Weights of a small GPT-style language model, trained from scratch on English Wikipedia.
Size: 10 layers, width 256, 4 heads of 128 (2 for keys and values), MLP 704 SwiGLU, vocabulary 1024, 9.9M parameters.
Architecture: rotary positions, biases.
Training: a variant of Adam for these matrices, 522M tokens, 3980 steps.
MLP neurons of a small language model. Each row is named by its layer, matrix (gate and up: input weights) and neuron, and shows model dimensions 160-255. Each number is 128 + 24 x the weight over its row's rms, rounded and kept within 0 to 255. Numbers have three digits each. A neuron's up and down rows have the sign that makes its largest values positive.
A block is one neuron, or neurons of one layer that tend to fire together. Before each block is what it responds to, as a language model described it from the Wikipedia text at the highest values.

Word-start fragments pol/ol/app
L7.gate98:118127114118119105064189131128118102140157140133146158130109143109152094161130087125108158145161119121114118142118140098125094146148134122141126077140121125136173122143118146132102111098102102119131104121125145133097128147161097143169136106134131160142129154119115157138140069126123127074
L7.up98:092144188088108121160090111120120122132131110097151175118118150146120114135124109138142090128105108095141076152144161119143128095116112125109114153147147114118148199168119145118116129099114106137143124124135152103135152160140137139110107148129099147124123096122125106133089113171108134132
L7.gate295:150136151133195110091134141119123147118143119138153173134137090124152078127070112147172110133089112119089128109066126110096156135133140112057130150140154102141132159175122134117107140160131134132092077134163116112121116098160132109124141110098124122141119133159133103143128115124127122137
L7.up295:140108161110147157128169106124122136134132109059165121121117104080110131156126137142097116142125162103103127153147126081102153128096119098117131152066134121117150112102162148137139146136114127155151100146159092153125128091115200108183089104112121129130168132126113128131101107173111148132
L7.gate478:079099142130155113080151134158137125120131138134163119095157100106133114117109158159164142082128093152103127153157081166115150138131163133122121108091128148139123120140100156167148112113188120135119120143118080135125113138125156133148151121120126149090105134165177103112127128120141110104
L7.up478:162105133112128133103146126152128161170153134162143106132089083120120123158136149142143137131132076167128135177130115152156156142158140116152064075132125101116142142115089094159108166165179134105117115104129143073102111142152116121174142134113098166082163120089109126121139119136137108114
L7.gate601:138103179136122119115126100141162140132108159123147124151102156137137118128151139143112137173186159133108135099138196140117086170152155101130131113131151133109165143135100125151098154134158153088134100132157111115124111092141123117138174168099119103151136178134110133091131096163120085148
L7.up601:117160138149125146113137148138110098132112114132172138145135100166111120154160148164177134154131155158129135112122152118155104138099120145131114120097088134135133119170160097185143141164137125178125165148112105143145147120128115122127114131131139107117128092137113144141160099128131086096

Apostrophe mid-word
L7.gate1:149165110109124129126134144138113151141090157147178128136135150103116129143116100147189143158149188136097110100158135140105149145112181143150156122126171124082103107126154068164125110100123176154128134151122133145099152136137121150161166159173101136095115158121139134144130151137127120104
L7.up1:160143103176120117118171128112103125106156130166125163168085136110119141076145142162110136125134100119143129126165142093117158102150132154156122146125119186129167144125154161116141162138134146111155158110068138131113097107135113111128160142116119125157126169138099099139154127136138144099
L7.gate225:077136103153157094142175112141112134106117160114118115119137123141152155116175153140156122159119075163091099167144098137088134141142166114142123113129151172143153129125111119173171145130147114091148130098131118115139174114172102095129145107101103124106155146126119102124149137119123116124
L7.up225:152104095154137118132157104121125138176116140163112097149126153118136146128123112187138128161164063150144124139142142159137189153124133134125113130116146151137114061085104157164139147132109116158136129108119167180157103120107078126169137110102130118133091131105101153124114146113143141177
L7.gate253:153111127074141134115136138153120113142126092121118127162136119129162132124156150131131120112088138129079091170132147095139196145149138112137141132089144122103140085136093175142104171147191131159094152136120130153149120127166153112157088117139143125109135126146112062141081116135112165150
L7.up253:154121155095153140164155142108080153104139139152129139098107147133140140121122090127087089127146130122113112094102128148162165119121142099085134152124119152136076149105112140116122139094112127178151150149155154148151153158121145108126096151180155111105129116098143179130130123091156110133
L7.gate339:141108104124128102185151161132163113116119107124128154122139111114168149152104186107121107141091118122120129100121156122129120129134153145104154125133141093125151113110171153116136145132155108148138097115138147110135079108128158131129083152124135116104121143116140129144112126126066161131
L7.up339:125107155148121174149177115110107133128096125135110114120096128109127134121133087111092130091157143135119125185147094102139145113147169170125144123135107129108105086128162106132069140100092121101124123107143110153142160129122150110142143136150106139108161147145111137161111098124095148137

Possessive apostrophe
L5.gate115:146117112134083149145107139120163148151110155125086134108125109116128159136097132096139128155127143157160120147088164152125133155141149171088162147157096115128134144135116127112138134149152172095139131098115113156127158137152074095133112139140077162122106078111124069177123143137085128114
L5.up115:125111129119130082143153140147121132102147134091134132153124120181110146109101149152135108121123176130126130108084114133097137122159068173101147110096136149166181170156151142104129163132142159143123087102093144103138126130165156128154184150139147099122137112102123102125095094136109101124
L5.gate226:126140126145100100131137152124106132109143167131146138123137128109149135080114157115116126123123146100095122121168133161126137177140128142074139134103142084149192111103081123125107111089154127094147104098165115131114131102175142115152111167153123148116102148145143125132140152093110138136
L5.up226:137079075130085123154100138089139121130146128139142061137136103129156135135092139096118118114115124128152128152200112164130134140130134173105124163110126098166151145079147123118176155093096147139119159170138131166130140135104102163136102145117150130124108117096148149122103157107143141133
L5.gate267:160106132102092125110165140147140123111137142126129134115149088092108143133119105123122115095159122090127109124145148109143169142116175163104127137096081084100164139129136175146075138112140126143128145128128154100133108135101101110164125119151119127160107131135133153132097077083172122114
L5.up267:126089147126121051114147109140148122096086089117120125097166134150126141132121103105145154161140116112124078108124105117081111128112105126145185121156144176144164096128119127137138147153154124137147154108159086151159099130122134133158094098103147123132104151107117110151145112133128173129
L5.gate327:132086104118100115127142116130156142120141131101114142105168143153128150119119106139124134114107102143125131155157126174155133134114183113152071084129163118126117093125101139121134122128157083117080103141113153154116175142155141110082159129116118131100150159103115092165120124126096108126
L5.up327:102122157121111087149139110132110131119167092101117139145181100138139109139124141114137118138114159146130181142122126118136149136155120109160173145124133094161137117156102136178081132099123101143178104156154158169125074130151126108150088117131124128074095101132119137144143133150137150078
L5.gate444:147118164120105089098141171136156149089110126143140112151155154130111123126137116146122160142136092138093184120116108077148123145135112131102151105106191112144111124152123190113115138105134120153129139187133154100111126134146143128123123147139152122130127116114092116127150095124154112095
L5.up444:125070124150131133145142142146113136082123155073171109096099116128113104116147120155097095106157131117097139142162132144148104103128120129129105119104113155178182145101170126095129136119116082150141097097180078102113163117145129113108119099158126101148129101151117108131083136121147140114
L5.gate479:115101150136155089098140151104149137154134130171142131124134125125064174053131149074166152107122152099116112171160115123116147149131123147123143113074159080126128113113122106151138117083131140132125130112130124157145096093166122108120113140149155131078084142130157127158131139125150105144
L5.up479:112102146155111131137113129121150113098115117137122138164096103131126129126133145123128143119141167106172144159156155104134148100085119144149139142101138152131096127068148091132126149071156124135143099147113151123122071107132123114142145121139105112141150136137086131147154133161117148132
L5.gate532:121133107137131121128128110098136128086138098112167143162163095107146140143135158160130156105140086130109094161128129127111148113133109117134088124145116151106135112111105127137065173159120101120134136163133149156096138155152164189115142090114094131166084123111105089116169114098118149124
L5.up532:145117124166138114157146126086130104130102114114089087148112175114142126104142090115100127137117075136142085148096131141110139164148085128135150120140127126115118157142152154115114090116092161128102134113141090110094137151121142110177134122161109120097140135159149165117093117057163144139
L5.gate639:079172138145092113125120093141123141101130141133108079119136110107122104095110122150124097107127126117145138121142108153126145117128130104144090113141131125138105164141127093129121153124140091129109167117142115125085151083143131118154137125173133157100124145115174134117163140098137120150
L5.up639:162105170087104145142080149127134107078113104142107121117120110127095121134111174101126119164098112174136134148140151137125145152160124122119162145159106135105078131128082139088128100146141149112110183112149108126128118136116167163130133102168136108101099124135141105138157154112135150139

Place-name final pieces
L5.gate73:119173113127125161129163106165126142094075082124118140181122121129067068109108111144092120130138131172143074100125128126145137130074170121136106115109116115158117094103142138148108109105134130108095150150133122139108126109124148081108135136138141084142163123137149108106127077123153106119
L5.up73:180119148105160143117118119118121127104094153138100084116132081152114107108137120144129138133112109122150124145160140129154096150073121133143121132112100139116136120161148146169124110093144160122140146172123153103091117117177122072137134154135140154160117109179086117100129149083099145083
L5.gate214:092175127147125103082118140090068118144145100118159124152091135111126160140159072158150161102118101122117102149102112123128138106114123171139134137131156118088145147143131086131066125133126079116134117140141129109114125119177111073146131100100159119138153125160135150151139168119088112197
L5.up214:102152138164184131115103093167124077138160139140118163117114151125145130110115101157142139147150065129126101119147110113114110119123127095138126114141114151095135117158155155149096136075103132117126149162114097118134128171125133148091118146104120135126123099138126145134181152100135123157
L5.gate317:139129099113148134105094140124127168152113150116105112153135108147087092064108141115130153127156145084120115112141143079127133137112104129156119125079157108104134127117154167193070135097159123141149144129155127167160067171141129140136149130122102093140102117119125142126132121179178091144
L5.up317:128132144191127157123107137134122095152115144139126133146113167104108143160103096098133135110154073120119153145112122156108181127175116079138101147133113137095107075152124100130114128087099149125112166115129071131111100124129141107114145130165131124176159116135120100070153142157089135122
L5.gate385:154185109127127145103104130147094071155133175143084144121093174090141116128140125100123140141123087135131113127163105131123137124116125098112129165107112130120134116120116091151098126140132143128149147136147129145139153140113089134107175099179097134151167102130091168092143146109099157152
L5.up385:177112133104137137105176124119059125168169126101127138091116115138110143175125137152112146152124114113110148169111095104084090126134142102150147120133148102129147160103141078156094136142114155127097109128121134131141131101153127127119127160095159139158141098111131108088122158132104096141
L5.gate443:123194120094113127118132099113114142112150161147127110148103091111079123085137121120155119136117130138122103134109116093133146157088136118170140176145116132120139137117162133136121081110134097139121126168146117139103118110101157133125088096140143153118148139114123151144153176127079124098
L5.up443:131133140156107151128114127116133098169130108147131133167123151102145103145132072175132132138103106159105101147127123116119143140101141104152150153073126092125136151109130155111064083100100158085120106132127119150118160095166125125131152134143084148082100114170129099108175122125132111119
L5.gate484:102132140176144118101080138140129108116079143138102100158135121144094170112078143131167157123186092088162142163124185101130100177151155132144148135124143157140119086130089150191113089116153141138115144112145105157117171155160134093118147146143178113169132121093103121129164128149092146122
L5.up484:143142090148159131129132121123137136128169096101117124124119133152113104123131171145132087138129156082143117188117069163118103114128174062146137169113129093111132137140204137144104124129118128104143117154131128083143110092103147138139143091079129130127130121144113129119139142148096135079
L5.gate646:160160114125089144141109109098117127141118151120169124152109118100133122147134149142115139110139154139128122112148148158134135157140104095141158154120142140101143145115087156137084131142071111129146117087135138143137104143121135111136173145137142108140129127158135157107138128130091107134
L5.up646:122134124122080135105117111151120151135112149111104115183142136116128118106102088148082126158133077082110083132119098147094124111110093142133099129132120138138133113185098124146113147125138160112091135122147119129112087198122148078147131117129122173116109145131133131124124134111140119133
L5.gate687:148157132177110106121114130148101137112142150156148131145123138127095129111166102106119123085134135103121071160117161120154130172105106099124164134154092098101107124113117103217114166114114132114132186115117122146166146138139109158104148093149120144142096135112104132117182126124136129157
L5.up687:097131103146116162118164128101142119139102130123121128111108122067120118096135145109111125134121155101158138134115126124133091140140139081139135142128115118120133118145094113146077149113184145094149147122176136134116132129150135111159135117185147134144169136146143125114110143124082131132

Word-opening piece app
L4.gate300:134179128138173138143130114156088113147133136114123102137166151150069088122128087105127150115097144123145148101116098138092106105122138115149089053150116162155159107118128097122109128141154164129124158150121155073123096118148160136095133144111131123152127105147142136158112120091104131151
L4.up300:140143126133160094146162127148146127097118110100110108152103141090159159143098106163084127141148108151125135176083097107107107128181139121138138153105129096101115117176147134147170176134160109152132135144150104140116108112129142127139122132145096145100151149114124127139118153154118150133
L4.gate642:162137154097156105102124130142122123156176114126119136142155138138159131108122131111155124112123127137137146154157122113102121141115121093120187156160160102093121125117126124185145113145160157134148146124111140101117089178092124117143150124121156142128120126136121141123128106107126132117
L4.up642:134159127141171141153096156157165128106109128146093118104129130132131108133151061128117114148151092149140113094122138140151100098111110135130128152174114149112102139122103153109077141157066088113138182129145155139150153115148140144127115161113145139131106106150140180135148108102145138155

Mid-word accented letters
L5.gate15:138089125117162131103124151133077141112115120124173177148141144100097152114143124127133133116168160149143124154135118117099151112139127157155127123130128142069157119112095128119132110082104120126111119123093136130152144129168129109156177118154135085144094104142147142131129167085134132127
L5.up15:078116120185170122149084183108142113126133110131082149086071119117106132131150131084134143138116176135137120158105127129120148127149140120123105073105149168095096100129151124131138111105142162141099109124124173130092149124139104128135120149149130151102110131111129108095100139150114153170
L5.gate55:137164103100132108088114127114111128169131137112138134120143127104119177139117121119152089111155137161127140122127141103119171128128108185154101101087115143110194087119151086140161142102093143118146124146050123147107143093146138119134136152107131155101117099098150084120113159094132152112
L5.up55:105121113130113146149086128118122181085111084108119128130138142109121141101111111157119098096108133133127113134104135093117164120098130144089121125124157149132138157156154187134124166138133092162140131165171152162084140113139128096139129147108139118134129173080098111105131139078145119140
L5.gate169:145101142106135144130147166146133189149104136116122139118081172102151126133143125112118158152131101121115108105164151117174115185071119112155134158074139163130162097170106164150129155089104089110123100084135118121143146158125094116158087106120103104127113112137143128111116120115165103140
L5.up169:131138089169107120120118158120098138099093129097132097099137142082159129131119134110125118110169114086137144132127135119141118105139129095110161078143158133140183113097167121075123143081138148161154178148150170130123129161148126139100091149105116141162087112136136189176112102112099164157
L5.gate189:080143138173125125148137101145140110115146157119126121110118135102101115087112106110160138111123097173103089110130125109092112159116140150120108128077140156153153141142119135126135133103137139101164137166101117151109093128132113114123110101096142116122168096197138122151153145138149122095
L5.up189:171092151085119087107098104093120131120109107153160085153103112158093114069114105155108133124153148129101121142163164180144155130076139138067160135100152121111100157097142112105128173110077145162124123111149098169154135104134116130098154144150107093104084149124122106137158078129185141128
L5.gate274:122120064072165094084148106161145147131130166137142160202176156133124180134103137170102112104129111122125129153118126148142121147118104147123136136115187089116146143118105133157106124131099150131100111131146113093114131137134130104144121136120066191159118136125111128088127119135123166157
L5.up274:128126131117150102142125136142108134095097125133144127150126166148108122127100178104101132087171119148147098145158170148133113131102164141083143148147098143124182093123143103149135146115128139114133158131077126098143142114126157109126106122088167129095118132134156139119130148157180143151
L5.gate367:089106117133102136060129110124102144132085148118137108118147148177132111139176119099126124116077141161106176103107112082107119133134107107139079148116153181128146138133183115144119132137125145158156122152115147144073135119124136148120195109131149139161152121122145100174175114089116135117
L5.up367:126138099128096132141134147110114175141108106127132132117087108189166106132135145109172103046114129179114115175101097149133101148110129110148157095142150115153178122089137127090119175141158121113144138139102159125115107137112116157118137118171131113115156148140170091122129097105150143132
L5.gate502:117106140130120130129168118113088158143181173089115154112127132102137125113141144118135135138112095114074116152125121127096122178127132114101136109148140107096128139129117125134100111095141136110135086135150112145165154115125150124149166102152120144115153111157132096092132134072113111114
L5.up502:122147122110185163103133152123113120152119084119176150109099104142125119101102130175073115106115126175130114113083115144137144158131137081109111144161164152122107146145142066148153125136111145121170099114129165165162158129122132112127156126155110133109120080124101141134155109089128153138
L5.gate701:140171078149130145103120138110122159090095125088101127137153130082108170124120084068138105111129086091136140120156110102143045150148163108132125161093137079148113119110151164128099120142107132126147117129150136112128131105140158149103141131127094111106148148135121176112115116100129106106
L5.up701:139170092152085088158105118140125140123110102121140159130172142124153160142116167144064147144155082108125130079130085089132064099123113139095137140131120153132095134131121164141074149155124101124120144160123129106139132092108132117162107164130127161150094118113114158148123130141142137145

Mid-word apostrophes and fragments
L4.gate70:109106149142151101132134108111139114106155151085118115141149153099142131092120121169139121111105118126107128146100138148106144136132144143077142134101142157178180090128119142139126172120154116096144136162161159138125141105144097124113140128131154124086102093135109087134127103102116131155
L4.up70:156117141158114127123139156119128075121125099118096115115124123107162112137158103170105091080147112127099129128111079156101091160129141127105156132104169150099177114122115157152133147101173102146129111089099113117109137129127128107187099115070094057119124125100138139124119167135126139097
L4.gate188:132091129153144138096184130129136127134063150100145142112168131150110092131176136164068151124138127140081125077101133153135127165145139129130126137122135138143121118126153126136174172110137110078135113160180148141115116097122140119156125143136102114164124102152150155164091096105107110112
L4.up188:130118095145126133149145155129126060105133073194156096124129157160092143133168132139121141134137131124098116137129110129119147104181144128145115148150133150086148095139118134106146136107153181143130119113128121166111152137157126115090111134178103094108116158151113105115150134063166151116

Mid-word vowel fragments
L4.gate205:169126126128167084118144184091114122100146095101137147153113099113160144120133153107127115095096097129110123109102130097127126119151149135146104153125116160093128131110094132151133134082160134099127142117147137115157162135157147121143143094095116090166098120140123126095127138112137121136
L4.up205:117149102130105072048102144107131116127180099116157152130093143165144108114098150135111122116092092129118137141101149150150105124159089119108115137142134120080115137104112109110132139131094141138124104158123173139128127098107131120160131145131114100150119101157125156150093154122144137127
L4.gate276:138106082115158153119078120130129158127084144113168139141097125101117126148105172146128131125176134138161116121102164095103086156164139128146150134169180133135147096105153122159168125152083147156143160114127140147084152131143099135109160137116122135158136161088147093085148130157127135134
L4.up276:128148086220132101111133132154107113127097100149101087135102104127175157110138140122100091125096123140129170105120116128132105146155112102123090122167130083120170138121122161097125145106130122131128147138129192131141081138149118119118122075116149141156134123116119130145139133120136154102

Place-name final pieces
L7.gate33:117187126124156155098134163100118162163114132186128136142113129153105131130144116141151132164159117124121101102120102129159140106111141088155134144116090072110088137152115127143052147128155116073137135123106139108125130124134160125116147138146166112125111173188163075125135166090123138139
L7.up33:122114111106134072084092157130123120167106149144077159093172091114158141145127148164135126107153125120101148118151138130145135148120122109164127143109094105102087152145168115136127140133148137146120124112078092113091130145157190121130104116132167096145169157104165144149117124185116149098
L7.gate194:107122124094142122135160112107092122149154164136173110153141127116141117128121125143158113097135111056107139143125100111113117093154170096077129116124112109134126111089115124170090095113128144115135124092090126172125124187181100084101163124099112137114134099121136146164154165140097092123
L7.up194:122142112177159131112123123159140119148117192089111110168107146148113105057110140137130167119169106120122137123112127129094118103100116120099137164147133158099144105107133179171051106096119148143137139166113149180132116132146124084130151103139158096121166126158118148095125110136127128106
L7.gate356:145119120134153133091164129142090152132141136099153142125133148054126144111182125193125147164119092189099137126134066140116156119130099085128112116107139159150101176128120155177096124084127107080117149156101108126075081135170093093136148134124167157105100142102131153125153156092092120123
L7.up356:124150134167119114104144146128113148159129112149129132097147141111112130151132122139157109158100117106130088103107069140151154145117121141117136163129125130140114149097100149138106136114103062058065144109117128138095126105133106100136158117142094140116138083123126171127140142124088134118
L7.gate529:153172155145140132105167108126123135156110115136168139138129106134115148142111127150164157124132114138103120133106096102127157139110119099110122129149104157117110132103104131189102121107116116087164119074092146112136105126149110127104173108130121140094172153153160152134137117076137126127
L7.up529:166120163127146184132108108123119107120162115160107152090104168101098104103130138163137176146182126117125144097093091129150107141162153124092130168124112111123144137167140122142106140134125181128113168169127132167110121127110113105149156132141128102090117136150127186164173109149123166113

Word-initial prefix fragments
L5.gate101:134131136104135123099130146080127109147160117148142103155138153098098124110104104139151131112138146165133117116102095140156126181116150151140143163088095161116149143130102124120125143098177130111120137126141118092130120160160086117144152149101128156152142134159120161164162089098117108080
L5.up101:104134109151140123121123154136145140156151145136120138127097104108137093144079123143161107159130131172103137134131130149146168143133149127108107141113167146142119121095109107108152106089118122103116142117101107153138125081136114165080098080179114148112149133085130158145162112173118135105
L5.gate316:119125077130117132106171109107129130149121127079151134131173098153151117135104161119107100124103110095107125163128123186127126124136163089112128135096150084145123121160104109088157127152156108121136105151153137129146083095131112143106116143157098132093113115099164060137121114147108130107
L5.up316:120155120139134169158182074119117111158116140105151116131139125094106096139154135122068119146118141152134150119170078154079119103138097137120124138151125131143159119122109096130140087123145126119109149156129121135108136081120124139090123149107121145158139140108125131143129158097182150121
L5.gate351:092127100152103185120123085148107109153121124102131161099141057129149135145116099147087115108140128115088148164133112135135095135090123149109116133136114123140160131157116139119136162140172130167151105108111125117163108092147147085151110182127156216136079145083136173151139106120146105110
L5.up351:133162143093164162132121112111133143128145151171127147186175134098150084146171156139122119138146125110141162099134111152127104086073116143108084133136150137145131091088122107094130142144155151099109121103120145138116127116102154113119120139149152163105118103120105178113140115081137118095
L5.gate469:167098152124090106108155137128158099122121118134117143111114104108159145139112146111133146116087135148121161121104087155125174117120119127118104103090139116132106117149082152117143100128153127120155126125111113137150110128118135121099144140099101128120102123095085086131123102100138133057
L5.up469:125114110102148079125110135168122133054152164116152127118117122092150192094168152157119137157080151159133155133119126118167120096158149129122140165138110181118157155121123108142098120132140103138110093155114158109090107127157129138111131134137179138114121144109132087140148133120130106090
L5.gate506:121183107162147140096188142145134146136128128112163148097113135131140121090122171121116124131141085149105118132140103132104126164159139110124136076148128132117165094175146127138083099144128130130148137099134136157111087059142152130156120120151123172111105153140147108122157131110076106126
L5.up506:146123126172139138164140124134156151132101110132146100131100155163183119089124110097087086112111138082162085118117095122119120141138075134146119119109124112155116136111164129119127144116116115155146174129133174107147147094062139118128099137106082140122121121112153161109140082117138109101
L5.gate590:151159126106097127117118112162131093155128104112090126089145120132125092124125142087126119108128083130099126100164164125132161147111137099161130123096135131069086072106181122158111157120162116144146174167138098118134119138120144122124146162170103138112129108112118182118149085103129131106
L5.up590:139130113140091166133158089119109097172141154099113122144126089090142152072111135183115157136132128106119131113163125105145142169115137073122100150149106172122109151153131094141143121111104133141135128120147122130110144121151097141121101112147086101121151142124130125155157137090139115101
L5.gate632:133163150121106120133124125154081122100120120094155107149101137087142090107135162123102110156105153072111157119114165148106130163165175085144108140114091097098096145138131119132109127136122092130152176149150169138115126111101137145122153180157124126111143138098121125096159098160148157099
L5.up632:125096148147123152176093153164123094103131139128144107134125113119103112145134135111127116144124126111115146175149120134161101130110147138159105117123118111145153151162155116114120171111157115167128163106157100093101112136152097129140111169130128160145140101116134147127187148147146135108
L5.gate656:145126136138140115089117128102104165078124114153071142111117109116104118155109121132160118149126123149129132108100090138129122134093171141112126166082144161122122128143125104154154133165189183134119162105132143148108085132106114133128136119134138097109130100141147126176159138140108153129
L5.up656:170066116117144163127100137137134118090113146135123092115133134103164116113146128130135043151138121146143172099105149089132154145119159150102135145161121163105100151148109105145153117140119136122123179086118136150109130153155119121105160116145091121125150142098126165131117142141125143118

Country-name word endings
L4.gate176:127104098155150111076166154153116140148095183131134116155116111068084137133092142110132144101150111087106108169128157108099072151141146127145129127117086161148175145113116155130130060115129120129144175139135118120091120133124143108131160108099123125150144138117137112133160104143102121107
L4.up176:156128127109112097109152118149147091134138135093152145125130137135136146135171117133122135126116108151127142097111152137138131099138109170155149137106111113108133142177142108127134142156101083129113155134107156174119130156119106085141125122128122130109093154160141148093139122118090123120
L4.gate506:116146091147128124070149118122066092147153135116143137138124131115068140116100142117146123128128096139118082127108141118097135150112108079169126164110113134111128108121138127153095108133113079128124179144136144132095128149170161084159156146135135107151112137165134162125176134135125166115
L4.up506:126123132119119139113120101135127143123110129142163129172115121118076130134162124145156079144169107109102121091122103141113115132112084100161105168115108133132141131170113153095070115129144142090123121144126120148156122129155112140162161147149126124155148152132133156121113116121135126118